Part of a small language model's weights.
Architecture: LayerNorm before each block, tied embeddings.
MLP neurons of a small language model. Each row is named by its layer, matrix (up: input weights) and neuron, and shows model dimensions 288-383. Each number is 200 + 20 x the weight over its row's rms, rounded and kept within 0 to 999.
After each neuron's rows, "fires on" lists the tokens most often at its 100 highest values on Wikipedia text that the model never trained on.

L7.up18,206,181,207,220,187,214,189,232,227,192,211,223,175,197,197,207,182,187,205,172,199,208,196,186,180,198,182,237,200,174,229,213,236,198,217,176,191,223,208,187,192,215,171,185,214,219,196,184,212,186,220,203,240,173,195,184,178,184,189,197,212,206,196,226,230,222,244,191,199,205,201,147,190,196,192,183,216,210,190,192,174,220,182,172,200,221,175,201,198,207,208,213,176,186,247,120
fires on: "ed"

L3.up1393,191,196,241,220,210,209,192,200,203,221,184,194,197,211,192,178,234,162,190,187,202,228,229,184,155,177,197,221,199,239,185,187,203,198,222,169,195,205,227,210,182,238,200,220,179,171,194,199,170,206,194,193,195,167,177,197,183,228,209,194,195,195,216,198,222,198,189,194,221,190,164,181,180,190,202,201,163,174,196,204,218,196,222,219,186,191,205,206,192,189,209,223,196,236,173,190
fires on: "r.", ".", "\".", " episode", " season", " years"

L8.up1048,219,239,165,184,214,205,210,186,249,177,205,216,202,200,220,222,182,158,240,221,209,146,210,202,176,187,225,178,205,225,218,166,181,219,219,194,217,199,213,183,154,196,212,193,171,188,208,196,213,202,216,209,184,186,200,189,201,201,222,186,216,197,184,195,205,180,255,233,208,221,183,231,168,215,203,211,192,192,209,217,204,199,179,194,235,176,208,196,188,196,213,241,219,194,212,178
fires on: "s", "on", "es", "c"

L7.up972,194,198,216,241,185,192,196,159,217,210,229,212,204,194,207,175,214,212,203,235,209,201,234,207,212,192,204,198,197,182,207,169,219,183,174,189,197,209,198,184,178,230,165,200,197,201,221,169,195,201,188,184,196,187,242,201,172,239,208,177,181,175,193,208,179,216,179,156,213,187,177,214,181,208,177,185,195,205,205,187,198,226,203,200,194,217,147,199,219,229,245,217,166,232,204,188
fires on: "or", "ot", "i", "om", "ant", "is"

L4.up40,210,212,215,191,185,175,214,196,156,189,224,230,217,223,187,209,228,165,200,208,195,180,199,204,154,191,214,168,203,204,195,206,200,181,171,175,203,194,210,219,202,199,186,211,210,156,229,190,209,211,191,170,216,175,219,197,222,199,239,180,214,189,191,201,224,225,189,189,209,221,221,177,204,183,190,214,185,198,192,209,187,196,234,218,201,210,199,224,203,208,210,197,215,191,196,169
fires on: ": ", " |  |  | ", "12", " – ", "ight: "

L4.up493,210,151,198,178,259,153,164,203,203,175,234,204,185,217,208,187,182,205,229,191,207,191,204,218,196,204,209,211,172,222,225,148,192,197,212,189,236,163,210,195,178,212,249,190,207,175,215,206,234,203,180,191,208,194,220,203,221,215,202,211,219,189,160,199,160,210,198,206,197,222,179,231,172,185,192,194,189,194,199,230,206,234,202,208,225,189,222,180,159,188,211,198,211,182,190,180
fires on: "ing", "ed", "red", "s"

L7.up1312,213,183,192,204,204,152,207,214,214,224,193,224,220,213,214,162,219,223,204,199,205,184,246,211,185,192,190,179,184,205,193,180,192,181,183,207,206,181,226,236,198,183,226,190,180,243,226,179,195,198,188,196,220,182,218,211,212,191,223,180,174,231,195,202,227,206,171,178,173,241,212,227,184,220,177,214,181,160,196,206,202,206,208,229,193,216,205,201,207,185,220,187,194,202,200,190
fires on: "ement", "ation", "ing", "hip", "ience", "ence"

L4.up1004,225,171,154,211,212,202,189,203,179,209,230,193,233,202,200,220,220,225,203,222,231,177,196,199,164,156,186,209,207,184,182,209,194,222,212,197,209,198,189,231,172,216,199,186,215,208,229,195,193,215,220,176,208,174,213,183,189,195,191,217,217,183,192,200,214,224,215,150,198,201,225,219,196,189,223,192,222,202,204,170,197,172,231,199,203,211,175,222,214,219,201,218,210,197,200,177
fires on: " comp", " | — | —", " const", " | —", " foc", " st"

L8.up710,222,208,217,196,223,234,165,201,163,223,221,215,218,194,201,187,219,175,180,225,204,237,202,194,216,215,193,194,214,167,201,185,187,185,173,188,193,172,171,202,179,211,212,167,174,218,194,205,228,189,225,199,237,177,199,199,205,168,205,214,198,206,206,186,226,212,204,160,196,174,208,210,183,194,166,234,210,232,211,203,219,218,201,214,217,169,185,169,171,198,237,234,188,207,221,225
fires on: " and", "ith", " med", "and", ", and", " or"

L8.up750,177,213,217,174,216,213,220,202,178,206,203,180,200,197,198,228,176,181,174,175,188,208,213,189,198,200,211,203,188,213,185,233,202,212,178,178,186,220,172,204,221,180,167,242,176,187,192,220,253,214,192,215,204,151,221,196,195,178,194,190,191,219,195,216,200,190,209,182,210,213,200,214,224,166,189,219,218,214,218,199,208,237,206,206,226,233,142,198,154,208,217,213,223,218,205,198
fires on: ", and", " and", ";", " &", ",", " as"

L7.up619,226,192,205,210,207,221,172,200,198,188,191,227,228,226,214,177,172,209,210,211,213,215,219,189,159,208,191,178,197,212,217,215,214,218,204,162,221,227,193,195,229,214,181,198,165,205,233,217,244,204,182,187,223,178,191,235,191,206,168,187,185,224,195,216,197,211,233,214,182,219,186,191,215,204,211,203,224,199,207,194,213,214,195,209,190,214,178,229,192,200,214,194,206,181,188,202
fires on: "1", "al", "a", "d", "2"

L4.up701,206,177,200,200,193,201,192,190,172,241,220,191,218,213,209,167,194,214,202,206,217,188,218,215,164,212,205,175,170,223,222,233,201,182,207,168,195,165,186,189,211,199,207,207,196,227,185,199,194,208,193,176,209,216,179,206,191,203,194,179,190,237,198,192,174,210,174,195,205,169,210,207,149,195,211,216,203,206,184,223,190,192,198,225,203,236,191,175,167,172,214,207,178,152,165,219
fires on: " lead", " back", " right", " every", " front", "row"

L8.up129,201,202,172,189,203,183,195,161,216,207,181,201,151,199,236,227,159,198,221,217,210,172,202,182,189,177,176,180,187,257,189,180,206,202,207,198,210,202,206,261,199,204,169,213,192,238,208,190,220,192,186,210,183,194,258,215,177,196,193,190,190,182,184,227,230,203,229,206,204,203,184,208,188,234,209,174,186,199,171,187,216,211,181,213,212,186,186,197,164,181,211,231,198,212,238,185
fires on: "es", "ing", "s", "ia", "\""

L7.up1022,222,162,179,212,190,212,175,175,194,201,218,201,228,202,223,220,167,180,229,179,229,197,179,181,192,184,211,201,191,194,207,217,231,194,188,192,204,203,213,225,230,213,199,183,195,202,184,201,243,195,192,214,218,163,206,212,188,198,216,199,203,213,170,190,203,193,241,172,167,197,168,195,172,192,206,223,204,219,209,186,204,227,199,226,196,215,200,170,182,204,227,236,195,178,225,167
fires on: "ed", "s", " b", "ing", "c", " B"

L7.up146,240,204,229,184,173,214,202,202,211,209,226,221,224,204,199,209,167,193,224,202,157,208,187,186,167,183,198,213,191,221,204,193,209,216,204,185,212,209,203,203,237,197,207,201,211,189,180,187,205,208,193,205,174,172,193,192,220,199,217,191,226,217,203,193,194,239,199,224,221,210,178,205,190,164,169,194,178,168,189,217,215,199,205,220,206,186,204,218,212,233,223,211,241,187,211,198
fires on: "am", "ab", "b", "h", "f", "ag"

L3.up946,203,146,218,194,252,190,162,174,208,140,246,210,183,213,219,201,210,172,195,170,184,213,200,226,185,205,198,228,188,227,182,191,219,199,220,191,199,192,256,174,196,214,196,220,226,148,218,176,233,195,214,190,238,166,218,198,192,216,189,198,229,183,184,160,209,182,198,185,198,202,243,200,195,208,193,194,184,209,202,194,191,198,208,189,219,196,180,212,249,248,216,235,219,232,202,160
fires on: "|---|---|---|---|", "|---|---|---|---|---|", "|---|---|---|---", " | "

L3.up1368,203,200,191,201,180,193,191,203,186,207,171,224,233,270,154,165,217,176,181,212,198,236,204,216,183,190,196,198,237,218,186,192,208,201,208,162,212,227,205,182,199,215,225,223,199,195,233,200,187,182,195,190,205,175,233,213,210,218,217,177,186,193,203,221,203,207,214,178,211,198,141,187,188,172,168,197,169,185,198,177,173,223,210,230,204,190,225,196,214,189,206,203,193,256,204,186
fires on: ".", "s.", "y."

L4.up1222,201,150,238,192,231,194,197,181,210,198,207,202,183,171,179,224,167,180,187,177,214,196,181,214,191,202,225,178,152,202,191,204,255,190,178,216,208,239,242,220,198,212,237,199,174,196,166,212,224,209,204,182,204,229,165,183,188,184,198,183,199,221,180,195,192,177,174,145,208,227,214,184,208,246,159,218,226,197,195,220,242,215,213,207,220,178,202,170,191,221,229,213,214,195,213,198
fires on: " at", ":", ";", " around"

L4.up564,221,230,228,200,192,195,201,184,209,145,173,217,230,192,172,216,196,197,183,173,196,204,201,213,179,188,227,162,195,223,183,169,209,198,212,196,192,215,184,215,210,213,199,206,210,158,238,182,219,217,175,184,194,179,206,234,183,188,209,185,191,179,202,205,228,214,179,166,223,195,190,186,183,181,161,198,192,195,210,163,214,226,199,236,236,198,186,210,217,204,213,236,211,210,188,209
fires on: ".", ").", "- Species"

L3.up954,228,194,221,193,199,166,180,203,199,167,207,233,216,215,215,155,176,193,203,214,177,224,204,197,164,192,204,182,210,228,210,210,160,209,208,154,246,241,209,206,213,249,220,215,180,173,207,170,224,192,221,157,221,167,166,222,210,211,241,192,247,154,167,204,209,217,154,180,229,204,213,182,185,204,193,179,200,227,201,218,163,215,196,183,237,209,165,211,207,229,209,213,220,189,173,190
fires on: "-", ":", ": ", " (", "ight: "

L7.up1100,209,216,233,188,211,198,219,181,192,212,181,199,198,221,195,211,175,204,192,204,204,206,183,205,208,191,194,203,152,195,198,176,240,201,213,187,201,204,217,198,205,211,229,212,208,199,169,222,254,256,190,202,231,208,187,210,219,167,237,213,202,203,210,206,133,214,207,221,182,202,234,204,211,200,191,210,200,199,190,178,194,221,207,183,219,214,213,185,216,189,218,239,185,208,212,164
fires on: "/", "–", "-", ",", "ks", ":"

L4.up1278,190,246,183,204,202,218,182,190,187,175,176,216,231,185,233,187,183,197,204,246,215,196,202,185,192,194,182,187,220,191,207,213,207,203,152,194,192,230,201,196,203,222,163,210,200,215,197,214,204,203,188,186,241,181,227,198,202,254,190,216,207,186,198,206,198,211,234,190,190,197,160,220,202,188,203,187,205,238,211,192,181,198,201,198,206,222,193,189,184,180,223,205,224,211,208,174
fires on: "1", "2", " B"

L3.up620,208,215,228,190,223,181,209,195,210,169,205,238,214,196,199,191,162,217,185,212,176,182,198,181,195,163,191,184,209,192,211,187,213,191,182,171,202,223,175,229,186,222,171,220,138,186,213,186,229,197,193,174,211,188,201,216,159,208,194,182,212,171,183,198,206,206,215,204,204,243,206,201,212,226,196,180,215,217,172,255,178,195,210,213,240,200,168,197,211,216,210,210,197,167,209,173
fires on: " V", "N ", ", V", " v", " | V"

L3.up111,194,196,211,174,196,163,203,198,177,181,171,199,204,197,195,210,216,197,191,209,206,207,192,247,175,250,230,200,214,225,206,217,181,183,209,159,209,190,184,218,232,242,221,190,202,217,193,227,241,207,170,187,249,195,174,199,190,179,195,222,229,251,156,203,197,186,197,177,183,207,188,198,169,190,187,206,196,225,200,201,213,227,178,220,173,201,198,188,199,192,238,190,195,201,227,207
fires on: " ", " | ", ";", " B", " T", " M"

L7.up242,203,183,208,192,200,203,199,199,179,167,233,240,233,186,184,176,204,185,191,225,220,196,228,189,182,177,194,173,196,205,180,211,171,210,169,199,197,201,190,209,212,233,147,172,220,201,213,212,188,198,176,200,188,212,215,175,231,228,195,189,192,170,208,189,205,222,226,213,187,195,167,199,174,204,206,164,153,224,206,231,201,205,219,197,217,160,193,230,209,172,209,189,213,224,189,183
fires on: "al", "os", "an", "in", "ar", "es"

L3.up480,202,199,191,200,206,205,209,227,211,198,216,202,204,189,200,186,186,221,244,244,203,222,186,228,236,191,210,183,196,221,214,193,193,236,201,212,249,201,188,219,224,212,186,222,132,189,166,212,212,203,189,202,214,183,221,194,155,196,213,198,199,199,187,183,228,205,181,221,185,209,187,220,212,240,200,197,177,177,179,213,200,188,201,180,226,183,169,185,200,234,190,202,223,242,213,199
fires on: "way", "2", "W", "I", "1", " War"

L3.up848,194,207,215,209,204,176,189,232,208,220,174,200,222,250,202,197,179,209,212,149,174,202,212,213,173,240,187,179,216,221,176,186,202,217,189,209,209,179,222,214,186,218,187,182,185,196,184,202,190,191,200,186,208,225,205,194,261,226,214,212,214,176,202,199,212,186,222,181,192,210,211,222,181,209,215,190,202,214,211,190,259,218,215,184,198,222,181,204,183,202,213,203,212,169,206,183
fires on: " res", " votes", " points", "| Total", " services"

L4.up1237,210,201,220,209,206,190,138,166,173,198,201,206,226,182,182,216,194,169,206,169,197,207,188,233,161,194,273,233,172,204,200,178,221,169,185,193,222,244,188,219,157,215,185,204,190,179,196,189,217,214,210,193,240,190,204,207,185,238,203,181,165,202,185,207,207,202,217,165,198,194,176,190,186,204,202,186,197,218,237,179,209,219,205,209,204,192,176,211,171,223,205,217,213,188,219,173
fires on: " South", " T", "T", " | T", "os", " at"

L3.up300,186,165,210,216,234,216,200,194,199,215,173,248,207,239,190,186,202,188,201,178,211,202,191,200,166,217,202,211,189,211,195,195,207,193,202,221,214,193,243,207,184,198,219,172,200,213,199,193,192,207,212,178,219,215,189,192,218,201,235,186,158,208,225,195,182,201,209,179,206,250,214,233,156,216,209,245,194,187,224,187,196,192,231,227,177,192,199,184,177,165,227,208,197,191,181,212
fires on: " votes", " used", " support", " appear", " services"

L7.up1076,220,188,188,191,237,196,176,209,205,195,215,191,204,187,199,211,198,223,192,193,196,190,191,181,197,170,191,242,204,211,206,180,172,221,226,229,159,223,184,196,211,241,217,196,217,219,222,190,218,181,225,199,195,167,207,237,186,220,210,211,222,167,216,197,227,162,219,170,239,185,231,228,226,190,205,197,180,226,203,209,174,236,209,169,184,184,175,192,186,201,208,227,189,175,211,208
fires on: "x", " Un", " Ex", "ass", " express", " real"

L8.up587,211,165,206,224,231,158,187,182,213,172,195,185,170,200,229,196,192,172,153,212,210,223,192,199,191,203,195,214,184,205,204,222,192,172,186,137,202,212,198,181,182,240,177,174,185,216,195,196,149,209,199,212,205,182,184,247,209,182,194,208,229,226,194,207,179,201,208,208,233,181,211,204,155,186,194,182,183,220,232,189,209,199,198,208,198,205,168,189,186,204,238,208,186,178,212,171
fires on: ":", " ==", "asc", " sc", "ot", " ==="

L8.up756,196,198,158,179,213,182,191,169,194,224,211,189,188,194,224,236,236,191,194,188,196,178,204,192,196,194,189,236,196,174,218,184,212,185,203,198,153,204,180,197,194,227,190,185,202,189,196,205,211,225,246,221,234,197,202,223,217,245,185,216,196,159,177,203,218,238,180,212,229,204,224,177,207,191,198,159,201,194,225,203,209,221,191,209,186,198,182,187,162,226,182,190,217,198,200,159
fires on: " H", " | H", " h"

L7.up264,243,159,209,199,188,165,205,212,194,217,176,196,203,233,207,166,176,166,227,173,228,212,228,196,162,211,183,209,180,200,211,187,209,196,199,175,234,194,244,190,173,202,173,215,222,254,244,185,183,190,207,211,185,194,217,226,209,199,212,189,203,192,159,227,217,196,223,224,199,177,213,199,192,234,160,204,204,214,197,200,164,222,216,227,196,179,185,182,175,228,197,202,219,161,210,191
fires on: "ing", "or", "ach", "ak", "t"

L3.up88,213,151,185,199,199,188,192,187,209,170,184,202,203,218,209,192,227,188,167,178,209,219,218,229,178,197,194,212,206,260,189,191,174,125,199,184,214,182,187,237,197,261,215,234,220,200,172,176,221,182,223,223,236,162,214,211,185,228,233,208,194,224,155,184,188,199,196,242,173,217,204,194,201,231,198,214,194,207,213,174,190,187,197,211,184,203,214,202,233,237,199,217,187,223,211,205
fires on: " ==", "|---|---|---|---|", "|---|---|---|---|---|", "|---|---|---|---|---|---|", "(s", "ography"

L3.up684,199,172,158,172,213,189,182,191,244,199,191,202,186,275,241,238,244,227,185,223,224,194,186,207,195,213,222,193,198,220,193,201,197,179,212,174,160,178,202,213,230,201,188,171,223,153,205,202,213,211,197,209,191,198,229,188,200,204,213,194,227,203,174,192,204,199,207,191,181,210,185,219,241,204,202,181,178,198,209,190,188,199,190,206,185,198,197,215,173,169,222,221,164,216,207,187
fires on: "\n\n", "\n", " =", "\" ("

L4.up1498,210,173,184,212,178,171,199,198,188,190,215,203,225,206,211,153,218,193,203,245,192,192,207,191,169,190,194,175,199,180,236,175,216,186,192,141,232,198,201,205,190,211,196,210,181,215,228,181,228,213,198,212,216,184,196,202,225,210,179,208,225,164,200,204,162,223,196,211,199,236,195,217,201,192,192,159,209,173,191,186,211,206,230,217,196,205,192,206,220,203,220,196,191,213,217,180
fires on: "ly", "ently", "ively", "ially", " th", "ed "

L3.up144,206,206,237,190,202,201,202,209,153,211,201,256,207,218,180,167,226,201,202,207,199,212,202,233,195,191,218,164,208,238,203,232,164,172,206,192,211,200,185,189,176,231,168,182,205,224,223,166,192,181,182,195,188,187,200,208,170,188,205,206,188,190,199,212,206,184,186,204,212,214,197,164,141,233,184,169,205,216,198,210,194,195,193,176,235,188,200,238,221,199,199,225,234,214,170,213
fires on: "\n", "  -", ".", "|"

L4.up1407,214,244,216,191,164,197,199,224,179,197,225,193,186,207,190,213,190,206,187,260,200,190,224,192,230,176,215,209,198,196,208,207,237,202,192,193,214,186,201,232,201,197,185,215,197,203,203,190,210,203,195,211,197,178,202,165,147,236,183,197,201,231,191,209,187,180,167,229,211,225,205,193,181,207,169,199,212,176,191,209,222,220,177,208,236,183,182,213,175,210,203,208,205,212,205,176
fires on: "1", "2", "9", "l", "w", "q"

L4.up1490,214,192,189,201,206,166,183,212,170,232,201,208,245,227,177,192,210,214,181,186,206,214,217,215,165,211,232,203,155,207,223,190,209,165,182,201,231,173,228,262,182,193,219,196,205,249,190,159,191,214,188,197,233,220,197,225,184,186,229,175,162,188,184,165,209,179,222,194,205,200,185,204,185,209,178,236,182,210,190,171,183,230,215,203,220,186,208,191,195,206,230,222,194,182,212,189
fires on: "ing", "aking"

L3.up27,208,217,142,210,223,189,215,190,180,207,191,171,199,217,212,204,212,138,194,215,191,174,180,196,194,196,211,211,187,171,228,173,180,170,197,201,165,199,190,209,204,206,222,173,156,211,201,209,207,191,207,185,189,187,206,203,234,241,188,173,221,205,188,197,190,218,208,186,192,182,209,217,199,207,189,183,164,211,219,179,198,215,200,218,207,199,178,176,193,184,235,198,174,190,207,211
fires on: " H", " h", "=", "H"

L8.up1241,205,203,181,211,243,206,214,163,201,208,184,205,191,247,197,216,196,206,157,205,204,206,203,209,203,205,221,226,157,171,224,208,202,205,196,162,204,198,201,222,178,228,245,203,187,164,179,188,235,229,206,242,230,211,172,204,217,197,214,185,211,211,181,194,182,226,200,195,211,220,238,190,196,154,208,186,194,191,221,238,229,195,181,229,245,179,203,174,194,210,201,186,184,199,192,209
fires on: "n", "–", "-", "ight", "ar", "ce"

L3.up782,198,200,211,204,189,171,209,197,251,193,212,162,235,193,221,214,172,182,168,246,221,184,212,187,233,211,198,179,182,210,210,201,224,196,199,162,175,189,220,220,202,205,206,207,193,189,213,205,224,211,204,184,214,178,228,196,181,182,212,200,196,226,175,222,197,172,201,173,212,208,200,217,199,214,182,247,186,205,230,189,214,204,182,210,203,210,170,198,170,182,189,191,202,222,264,201
fires on: ",", " &", ";", " about"

L4.up1443,222,176,188,216,209,210,180,186,185,215,224,203,208,166,204,194,216,197,186,216,234,193,183,190,221,146,221,234,221,198,214,207,179,197,193,181,181,211,220,204,194,215,174,184,211,201,174,197,209,190,213,211,209,216,207,189,167,210,213,204,158,244,205,200,201,167,210,202,216,194,191,204,197,184,209,173,177,222,173,200,198,202,207,187,199,213,181,176,233,199,213,223,196,236,230,197
fires on: "ol", " Col", " San", "Cl", "adel", " Hol"

L3.up639,193,203,195,229,195,200,206,205,195,191,198,204,205,188,217,174,199,161,184,189,176,210,213,180,191,176,211,175,195,206,202,197,216,234,221,222,218,208,204,202,234,202,190,216,201,191,202,199,189,209,193,186,192,182,209,215,223,223,236,186,195,161,183,215,207,248,178,191,205,199,210,206,197,218,187,163,198,178,231,176,207,193,217,194,195,177,150,160,182,235,185,229,207,181,185,221
fires on: "ight", "attle", " World", " single", " Best", " Song"

L7.up323,227,228,204,206,208,212,224,204,189,217,204,199,216,220,199,210,230,190,169,244,157,190,188,200,153,222,196,206,215,205,254,199,211,178,183,221,207,187,180,218,202,194,202,216,232,184,176,194,204,235,185,168,206,164,157,218,205,196,235,193,204,208,189,204,169,209,218,214,219,235,165,185,194,186,196,179,206,140,209,238,192,238,204,210,218,187,179,197,177,201,212,194,210,225,228,197
fires on: "f", "b", "om", "d", "q", "ir"

L7.up1429,225,192,207,216,174,189,188,180,188,154,270,199,231,244,162,217,210,180,193,174,209,200,214,190,187,175,216,202,189,179,202,187,238,207,180,210,176,200,188,184,201,213,222,194,202,207,187,180,211,199,205,196,171,163,235,192,198,225,197,204,183,185,148,208,222,209,167,191,207,203,222,185,180,230,196,200,170,213,188,233,208,230,251,184,198,203,211,198,223,203,229,256,184,226,212,225
fires on: "and", "f", "id", "-", " a", "og"

L4.up696,189,187,192,215,200,234,232,202,234,209,182,197,210,205,179,189,222,190,230,218,204,171,197,184,194,182,193,167,204,215,215,149,166,224,201,188,219,187,171,238,188,215,212,243,197,208,220,193,182,224,226,180,234,208,171,220,185,164,195,182,215,198,234,200,165,208,190,215,191,235,140,227,206,213,199,227,182,181,182,172,189,255,201,219,200,215,176,186,193,185,206,194,188,206,202,184
fires on: " Pr", " pr", " '", " follow", " support", " cont"

L4.up1444,212,195,181,221,202,152,210,204,194,177,203,224,223,218,212,218,212,190,179,218,209,184,196,232,164,203,202,221,231,175,204,197,204,160,216,179,235,223,206,263,207,208,179,195,208,210,235,209,227,209,203,217,253,199,218,198,215,217,160,201,212,217,211,203,211,225,246,209,202,200,194,211,208,214,184,200,213,257,229,168,182,183,227,223,207,174,160,239,187,210,197,193,213,172,225,176
fires on: " | T", "-t", "T", " used", "t", "tt"

L4.up182,232,229,230,229,208,213,220,197,200,225,184,213,208,207,229,148,218,162,217,211,212,244,211,206,204,204,206,169,193,189,218,176,192,178,203,191,225,174,199,194,170,216,200,220,207,200,190,186,215,204,168,161,186,184,192,221,203,198,198,161,205,198,195,212,219,159,184,190,191,195,183,164,161,209,192,172,162,186,210,196,218,212,212,206,240,199,177,199,227,200,232,211,186,244,195,209
fires on: ".", "\n\n", ", and", "\n"

L7.up1058,222,182,188,176,211,179,201,199,198,181,172,195,172,186,216,192,148,190,169,212,201,218,219,189,184,243,208,167,160,237,213,189,206,212,221,186,230,153,185,174,216,199,205,183,199,209,231,187,200,205,207,207,221,180,224,220,196,209,170,225,202,208,196,186,179,206,190,217,219,178,172,212,203,178,207,212,235,173,249,150,208,254,197,216,218,222,199,212,195,161,238,224,196,204,209,168
fires on: "ion", "er", "ed", "s", "it"

L3.up113,201,188,192,197,206,184,208,202,231,218,181,195,170,196,176,186,187,218,190,219,197,196,190,201,210,211,194,200,210,177,234,182,233,171,196,167,201,196,208,219,177,206,213,189,220,190,182,155,223,192,213,217,177,188,204,195,167,199,215,203,176,252,195,185,167,205,210,204,215,201,181,196,221,206,204,204,167,185,203,188,172,237,206,220,177,227,189,155,217,192,212,207,190,220,215,194
fires on: "\n", " years", " in ", "\n\n", " year", " March "

L8.up508,209,171,204,166,227,172,200,189,169,198,241,220,206,232,194,182,213,190,184,186,180,193,205,202,171,222,207,196,213,217,179,208,194,180,155,204,170,198,164,214,191,221,166,200,187,192,181,195,219,199,179,205,209,196,200,197,195,217,201,232,236,234,171,205,230,204,218,194,198,203,212,206,166,201,180,225,167,218,208,202,196,223,168,189,214,209,220,183,181,176,218,211,203,213,194,197
fires on: " | ", "| ", " ", "|", "- "

L4.up828,205,192,188,174,216,202,181,167,170,177,251,196,246,188,212,184,184,194,231,210,260,196,199,191,205,215,217,206,214,203,219,192,202,203,200,208,202,207,209,211,206,220,171,201,222,199,189,205,192,195,199,191,198,159,210,199,172,222,189,163,184,173,211,210,209,227,210,175,198,192,138,186,185,228,193,185,197,208,171,200,175,209,194,201,195,217,150,209,208,201,204,217,208,201,211,199
fires on: "a", "an", "in", "as", "al"

L7.up1347,196,196,197,204,204,180,189,158,199,194,181,193,220,200,194,212,226,185,200,235,199,150,217,227,195,216,244,200,198,205,208,167,199,184,191,145,165,196,192,211,220,195,214,197,252,170,238,188,230,222,212,181,204,195,179,198,196,211,223,195,209,228,202,203,186,221,202,227,193,223,177,236,231,224,206,205,165,177,207,235,195,218,219,223,199,211,203,183,194,221,200,198,209,203,221,160
fires on: " in", " on", " in ", " on ", " October ", " March "

L7.up197,219,189,194,215,193,191,146,218,214,191,213,192,229,194,183,219,214,214,180,187,174,155,200,176,234,196,203,230,193,186,208,223,177,178,176,195,187,212,138,188,183,224,187,163,210,205,204,180,202,192,224,206,185,179,210,200,185,197,187,201,236,205,169,221,210,189,204,187,231,190,209,236,210,217,187,220,209,212,213,210,216,218,191,176,181,180,195,157,187,219,216,205,207,170,270,187
fires on: "ass", "iv", "ert", "x", "ch", "inc"

L8.up293,211,208,210,216,172,218,224,195,181,224,236,205,182,230,211,196,160,200,216,211,195,222,201,209,207,184,220,198,193,167,191,182,204,172,192,178,202,211,193,225,218,191,218,185,158,224,193,185,215,231,204,222,208,170,209,208,196,194,208,186,202,216,221,184,178,181,191,209,199,223,183,194,218,212,186,200,202,237,205,198,214,224,213,224,225,153,227,222,187,185,224,223,221,216,197,227
fires on: ",", " and", " med", " N", " or", " Nor"

L3.up962,202,178,201,190,219,192,177,200,215,201,204,249,181,204,219,240,200,221,216,200,158,208,195,226,206,195,200,220,175,196,205,204,214,195,159,203,181,201,190,195,163,211,199,213,179,198,210,190,215,194,188,182,211,205,184,191,201,201,157,175,227,215,176,221,204,186,184,164,216,209,237,204,188,227,173,180,169,202,205,244,197,232,183,184,216,195,164,163,181,195,223,227,221,183,204,181
fires on: ":", ";", "\n", "  -", "-"

L8.up1049,182,217,187,197,216,165,182,244,213,195,203,196,195,258,172,233,213,192,187,243,224,224,192,196,195,231,201,215,189,225,218,174,201,186,195,187,204,195,211,201,220,196,192,193,249,198,179,199,178,181,211,161,192,167,219,175,203,217,196,199,223,199,196,179,228,187,189,183,185,183,215,224,187,224,199,200,165,225,192,201,195,195,206,200,184,173,192,179,200,223,208,231,228,220,212,177
fires on: " (", "\n", " | ", "\n\n", " ="

L7.up1024,237,200,184,188,193,165,187,229,214,193,190,229,195,190,183,209,203,210,201,184,198,204,239,216,182,164,230,192,178,205,201,203,206,132,173,192,218,172,203,214,188,182,212,192,181,190,194,185,215,248,210,196,221,225,171,199,230,196,169,218,164,185,196,209,207,221,218,197,184,197,187,214,198,247,189,188,159,203,200,169,228,212,197,227,235,175,213,208,179,180,196,217,203,211,201,189
fires on: " and", "1", "ig", ")", "ing", "og"